Part of a small language model's weights.
Size: 10 layers, 6 heads of 64, MLP 3072 squared ReLU, 71.6M parameters.
Architecture: RMSNorm before each block, rotary positions, no biases in attention or MLP, untied embeddings, capped logits.
Training: a variant of Muon for these matrices, 7969 steps.
MLP neurons of a small language model. Each row is named by its layer, matrix (up: input weights; down: output weights) and neuron, and shows model dimensions 80-271. Each number is 128 + 32 x the weight over its row's rms, rounded and kept within 0 to 255. Numbers have three digits each.
After each neuron's rows, "fires before" lists the tokens most often just after its 100 highest values on Wikipedia text that the model never trained on. A number after a token or word is its count.

L6.up1282:195136165182146099125161149103141167138043169114155164183140161141223102130120205120118105118139120132113121152167094129157111171078105110123116131134170154169102129142136172105104147105160195143168135133130166142121154135080195117118154120057097130125120111115163134128103138131184071124141107109151116116137140072155049122135117149104098166112202100102159117157150090080152122101104083092137148101111176113146072170132137185103124165079142145160152102194113152065105109185116081121059143167166119148119123202086148095095159150080090091188055117157106134136057129128172121091
L6.down1282:117179143087160116143162091100125118051100099170187145116118128172164128136115124136123129167117127150151107178087137143154148122162097136124097092112172140137170106066090113114154148168138101135150119109176110133154079171086129152144160170151176080127087121096191137146130135109093145132176134136111098158151099151122130145183075171049087128168124106166034154108167157186115153169118100169130130085172120104120094200096171144105173142126150155122160132130130131145160151160117138121133124129170133147148128144116150098189142146175174076104155084136189133071129137137129152112
fires before: "| " 54, "|" 7, "|---|---|---|---|---|" 6, "|---|---|---|---|" 4

L6.up3052:164091138104121068096114079173182083108172128140193097121080119158195111102069098138093081176165131119082074114146154122124112163123102046164128161138058112122133108102118104119191116090116085089177111072156165110146128182113062154081117122131116176118126125136157101153096118140172103066190150139108113109081118086137163146138069127174067076099079122093096093098168043116127163133154122093194162131112127170116149127161123147186150153084129121127067110096152188137092166121134132108128129144100108099152107112165102175170086160122229166074156138165142127147117142114139103103
L6.down3052:106141130108140116108185124123174109196090111105145163115053094187191144151075104095093152148141183121069104132072162181121158139088131118155094181211080091171135161147130145109132091133111118105183185067127155122146134152130144164119119127095207137118129093141140200133156163104116204174100110130135154092136234132162116119135072073077110110109085159113092099142107154158177118094112112091117121137123138128102132114147137108103197163110144124122089188161200157194113144185166213082103127119137123131110083069105085165142101158134186155110129092103111135094142122153151121134
fires before: "." 43, ")" 8

L6.up2627:089109119085086118147148148159075167199164141101041167087158117160142140045083153123073117148146105097100147148084166111110077103159101051081079096070154157108157129115124080044101125152098083117129130195144128128100135107147128105111114145155157109127123102085139107172166061125131113116093127069118108103137196128091182125146147215098115071111148064132145144196114089125140090129121108130146111112113195161145173127121135151151143094120082098179166161147101132125130148148108085113108117105220160161190094121164104099141150139168114118155128167105091122080113147114104114126
L6.down2627:119129144215108167122117115124081115135053171162091137068130095127132157137166076088123109137085134134186151166105174107129101153126163123086132129134121164119155098110109159110131099119152113136101131145153146161111143152174122169116118116106038142156140133134109077137132084112088107107176126143112108072169110092114128135150136170074137185080128085095185130076156143100174126110137124065112189088100155212096092119069127141143096149107206117080174144132081150063139117094117085132084109119145180135150070145168129131178140123138114117134151170128150219112112126145144114111
fires before: "5" 21, "0" 9, "6" 8, "7" 6, "4" 6

L6.up2859:182110108142088153141150109126102148156110117088082158145098110150106130151097157175174103132162104145121128162160088175046116140106160131154107115142242139115134137169140112085109159089119094087078138135112110135106175159060164106106137132169072159122101110174153145168124175166078148130088121177112096108166176160127139078087159133118174132131161154141138096093138171113147108110144154169174104141100098124156081186131137126115093089129115105093095166134098131130139187114147170184122083131146179128178196110172162110103169161183078154126154158111125103088096114117184157114
L6.down2859:123128105111128127191099126117176177080083165138122108106113103113144067164185106157167119116174103096090122100133163082150109154141122111098130151101129143070143163164148112101071118108135089107148150128128116068104139075117218137152154145156097156136129140149107118186130149104071134117108120158076119123105072101118119151096149179117156103106084199116107110135101105145211072147126110129147074089153121173159056144125103106144088112101173117132126094088176145147136122082125110132149137153188147107103216132145105091126170107134099113058158128116105118160173031133182151183
fires before: "000" 16, "5" 12, "0" 6, "8" 6, "3" 6, "7" 5

L6.up2121:075124145113173102157141144123139163168131158116116148074078133069142158095106088101171200112162137128066156125163176111164086070090135110052156148105144162124144137093083101144105146143140132147121135115128074074086108154162151110141144119106127121124139143157081087177112169117131176122065122150099131122106114112176092138146146158087157219145131079140112172149148088086162113084139098186131109154080151219118121116126137114174088060075151137067157068076146148105195148135090126101130146136114139144149172101160103200143103109117099166141103131145092092182147078108108095109
L6.down2121:085115101083156086191176105170150164095124107157128136134137127125150152105104065136192188155206096149125142138139137114123095127128088148118109128077142101154116112148150105120138126137097141105152125129137126105076145137142093147105090159092188139120128094129149143135149132144097129147101149147114088114151106138152101121177130125097143160160103166132149072158099098166165113115137092103143154182183188195131133119090139065133135126100029146113126132113109117143169088094116163188162109158106132085156161153146122122092141119086145113143135119205162137088127121118165162127
fires before: "\n" 40, "\n\n" 13

L6.up482:122120101153157185156128131035108139096136077118113108126143155149156192141130150166090095111106129130103130157149165117151142123214151076151121075197107112202106154109099137113101104170152153092148150113138149175153052112209154137155122125163137118178082135077113096131089141059137136153112098073111134106119105164076092160176126168234146107175129172117114188132142129108174104171130121100170132141180084135120107092142143115111155076137089104103090075140174107126072125130100123147128117129196133133127083118127107105101127160129170116122138170117097132135115071052052078097
L6.down482:140141127175095130096128116126139086148069156196153152159078145120141155173141121114074193177153097138126141086074142115174141099125179152172140145086093128142085051117137161105045136157146127120082128129145160130089157193126172135135126071052149127164115154102136131167086140163131148181130124121208136148137136154114134093156175134155126105123070134123178154157158128126184073117140164155081124119127168087145117104124160101187157125113200134103126135109148108133182116147126151100127135141107092137167158098125143137120104128163145143159161063055090109088088085210145119099
fires before: " | " 26, "1" 10, "0" 9, "2" 8, "+" 4

L6.up2131:106166056088153130161069106113162148136086095087161083071169132144145124200084114154136096126158115124167141182139159140082097129142137131116106103185167120137127135170158156089148115127104094137092105111148157079110052165158097133097128158123124117140097035164065112086092144155113099103148160147088118159097134113134117175071114125114137082164057155080176130150131162119184131069166183166168102154159148139128173129116096131054116080152117094070101145132096074136143157100147126089137112161126150109109144082090115073139086158150093107140161160117126136152136094114071107114
L6.down2131:155103167123068112170161108080113088151086133145126174139147129141143152131147126132102099148155126138131092153072151143128180137104094139156139113127111157150124133154175156131161148188068180152193106086171118093076122113128131166173088198098110100135149153127052152129112130133170136146194142180120044186152132145170145118147076103167117149194157117162138071125102181151106116094120132116171174122139066112089140128160115166140120104121132181103108161190081149091112131123104157072137151122121142136079157128146103105136101121109121106132143095052068197115199128170088116092
fires before: " | \"" 43, " | " 10, "." 6

L6.up2359:129142128118165131110079152099156135111133152103130139115176125121139167131141142153089131063160086073157170112193171148158068154126125122118115095162122163073096115102145115163190121135189144144152117117075109177137110119068143106106100126114113160123076169066145116120106109127085046126181097092109138179054057109112102123176099131085156167129133135090134107183094124137156162090145135127149126126127145125140138132056094116166153169115081121155086109112065105125119117110113129136104114106152165118068117117130154111093157107149106226126059111154137084125109090163101155083
L6.down2359:126131094080165144173131165150123183125130104164138176167157100148129159147159047143132139152106143134099093106177137162174096158077167115083129132090080109175131134187110143118179125161156100147117098118102125158121176116060153175122075141124138117068123107172163139147135107097094130091157128102108139168099144080109124154130134156109157134148094201133164072130164126153148179126153123127139141149103130174161138110171122120188128209114146136191198081080127125125112180143128067165111085135115088199146138147150123122088116133114144104096109137124127138146143146154095127125
fires before: " | " 30, "–" 16, "+" 5

L6.up621:166105104139077107147152131140110181094160087106101106082127118071104127147111124192088069173075189139089127129144140158123103110159138120104142117106115091149111127171131098147104130116128064072122082112094103171091121125100136101143100124164077123159155169113124075179176150158170123118155142146130115110149097084147138129108141067147122101133163138188086118159104085130071131118121123145092201170158069139140052088087081127093128106094141189154109079177074133152086092159132138185172092152104120102096213135139145205095102128065141124149084132104069147081166062119079191090
L6.down621:078127094108117108121134109157134091096191086206117223110150134096105147069144185114056054154171134121125107137094107176137103143042168119172162136138112124079118073092066081156094070156119084079134133114116182113089150156177114117044147104154106103117111115116123110137153192138107130105087159129084148127113149118131126148156173175084183120204129131183066096178084124114191095083092107123081128115161149200162164140165098110116169128061087125124120102098068119171171077109157066117108149087116151155108155197177143106123152121123124154124134151108143116109141119118118114150
fires before: "1" 20, "0" 15, "-" 13, "2" 10, " - " 8, "4" 6

L6.up1381:115114086143116073153150114092125127093098125153165149143105255147106113159143102085122125151188070176147166109100118107175136103143148125110114146172135075075106149119088105118183150136157117088124102133125119168043133168098067153176078122152146111121129145132116094073130175123144219140160143098196146111126147056123132164116127169137138201087108097135154093180128091107160066104110116183168162187123130156120100169075119109096149113082136181123144092128147181080167139159101132049135090094113132132149134129117105104165130066139154131149110112144155167150127166148101111124
L6.down1381:107098114105120136173155082171071119108221125115145112166129143145106122160185099052141076138169138111176116099124108092149136194094169154130174127136132173125145131136098131101161133109187130105127083147143076157116156094152134132147112077171130063142164112133093083109140098126100157142043127118111140150110161091120175085154155129115098150095146104102092143102093160138112080111103117114105117172162132195112114152149138132157177090164152158075161108107144108106128117105191130173158120031106116084177180097123141136088164149115164156178134144120153154091104112128109131142
fires before: "\n" 38, "\n\n" 16, " |" 9, "f" 4

L6.up1333:137123104121136112094121151147134106131147122149136121093201118152125131089106141092073110151138130154163174153132110158071135094107117157155166080115171111117188155127147087079128086168150155165145143135147130102079146151202130146114161143115165146145121134118128123184140161136071160168122180120100174058155175090117090122150069110059111161145136136182130159152105096134138170085129108166120209143098079061109056163137145146044087183094153084117156084206147143048127081119147128105209063166178127120135164103123106113123138139136152136109113136113143203160130126128163089060
L6.down1333:094124125168119126083098182102158142168144142163075079130083106108156119184120085170112141122164127096134165125183072177193156162146076123092172139130102149117162144153127170089098135124205114071154155147150118113108113147193128137080137090160102092162089144183102160106086124115100081162116174108126134080190123165156033143136132107119142161148140089063083110115095125070110157143097134145110117129181108157152128146080087117115158090208159128093150081181186149107135101136150131093117181104124098123118207146102138141121104134136075163149100118134106155111110110174153082129
fires before: "| " 21, "|" 16, "|---|---|" 7, "|---|---|---|---|" 7

L6.up955:113075152149202161102126123103117155164066092064100179108134157167114170149104154154114155134167159137129148167079145115114129070137179107085127115092170123123097140094115161145120111145118098139074088110131130154101113165142099199114073163063143095119094156122153168093123137142130123184122096125123127157135090158105108128084131106075092101091158115110075168121110109124154141100161129146113094085111100217152173125106047057084124140112098125110087134190125122096140065135145091140131150115094163159201157159118138135144083125115168114172099168129125128189065127127121116135
L6.down955:113110088113114132108132167076109127196149179093106097136114125113170114111120097104119135197194171092154144159164080109140136091107136151093104124142136108120169135110081171083096107106124096092133149088064090136082139121134153121117140103141097162150127162080141137055068098074053122107120135138127097067106083149096132114109148142137111120143170104089087122111102099142078080109132117102102179135111122159104077091140105124071140151072152091098157119138128159133067134136116150129127106110131136174137155191148104047146103092117091113116148123129184134104144139174144137132
fires before: "\n" 22, "\n\n" 19, "5" 8, "6" 7, " " 4

L6.up568:121147118124076147065151133127122094125171123072161117109115098116089202102108128122155121147068162166114138178181063114133136124101171112158155126169140125151082106131083147120147047144094141118212130156169116112196134179118163164134191121134089102123068082151090128157132068103162160187094100117101167193086080115063145125106146167090192153193118176115121137124032094132162139150148119136115139121096154091115162141144114089089143145163105134168114146119086093076157158128114160151097108085135094161125147105105103091075115089114190105071126146104195109148074165153141161081
L6.down568:127107091089095114075154101117159127111125112126138051094138159103143170099119138072134096157099135152073156122140139140150141146099101140220140025118081158087144145147151154091162072110184134119144099151158101108145095143133093168147095121099100076122167120085071094174155125098109090131157095111163150109096087133098159157159183151085122129159080161195102115113085161158088101207077148151152124144055129098110143123107165117171147143113087153111086137147102119200088098138175121147099124117138138175107104151133160114144134174182136125113163125138148154117126156176093105079
fires before: "." 29, " | " 15, "1" 15, " |" 8, " | B" 4

L6.up2631:172144128137171121120120127149112098130116149106164062134113151159075176129122076082085103118130134132132121115107098106137166184208173137120168136097182077077173105097138174119180150104132122100134129140128092128119133120162138094148117113101104141113120109163187142110125138115132156133059097107127153178142074116093110120207132114183073049144172146172153122055106094105153088147165104130088148139138118149114097109155096120124173130165128130122145077200102156197077101104110132160076134112169128071148172151136116140114141102123111098104123128166127134129118138102089110102
L6.down2631:161152184078154177117105158163168091131146108068168078174047123186075129159096112167102148119121162106171176145127125170175211125155124089131158181105122082155145108159147129134138089110161154172149139116154124170160131146174130173144149159146165143117110112157077139131150062108149075121154105126139166098136106140128131192128149104091095127071087127134133126120094131138143129148118132077047111083103129163143113167145141120177137165121085154128115187130095099129075184109128172144137160141127101067080148174119122127144166125086100146137143121128188203139126150131124177130
fires before: "2" 22, "1" 19, "-" 6, "ist" 4, "ulf" 4

L6.up9:114083142143126079067066148125109142108127142043106136078122095168114166148126113142143128142123120127153116126116100156114082119136137110115164167158092106139108171073073148110095161089122135097142083142088101087156135103139130139160121093109082088169080128128081104070128070190144089098131184123091159131109060156164166138091137170112097133204073137153130120135132174099126166110067131078142145126144144150167125140154173150115126132115165131129102057175178128140121116093118094133093136103147167160146128115106161120106121145142133111069193111147084148022070142072120123174
L6.down9:065125116154122104139111151070111112129176017133131124086094119082102146111113127115125188108195144117112071144083070121147152178125119123174136123162089077084148118123199150171111109096111084133156131149106148032122088118174155115134052102130115139172112110165134123157143142078110129112110100101064152125163081178130168077106109106132202135138109119103162101135153152119042163126077122140148142136128117159128106110141195099223121158105130144139168144099144117158137068112122059100127116152065137155126149066102127143083121124170121148170138137122151115125144143174141109101
fires before: "." 23, " |" 14, " | " 6, "urn" 4, "\\" 4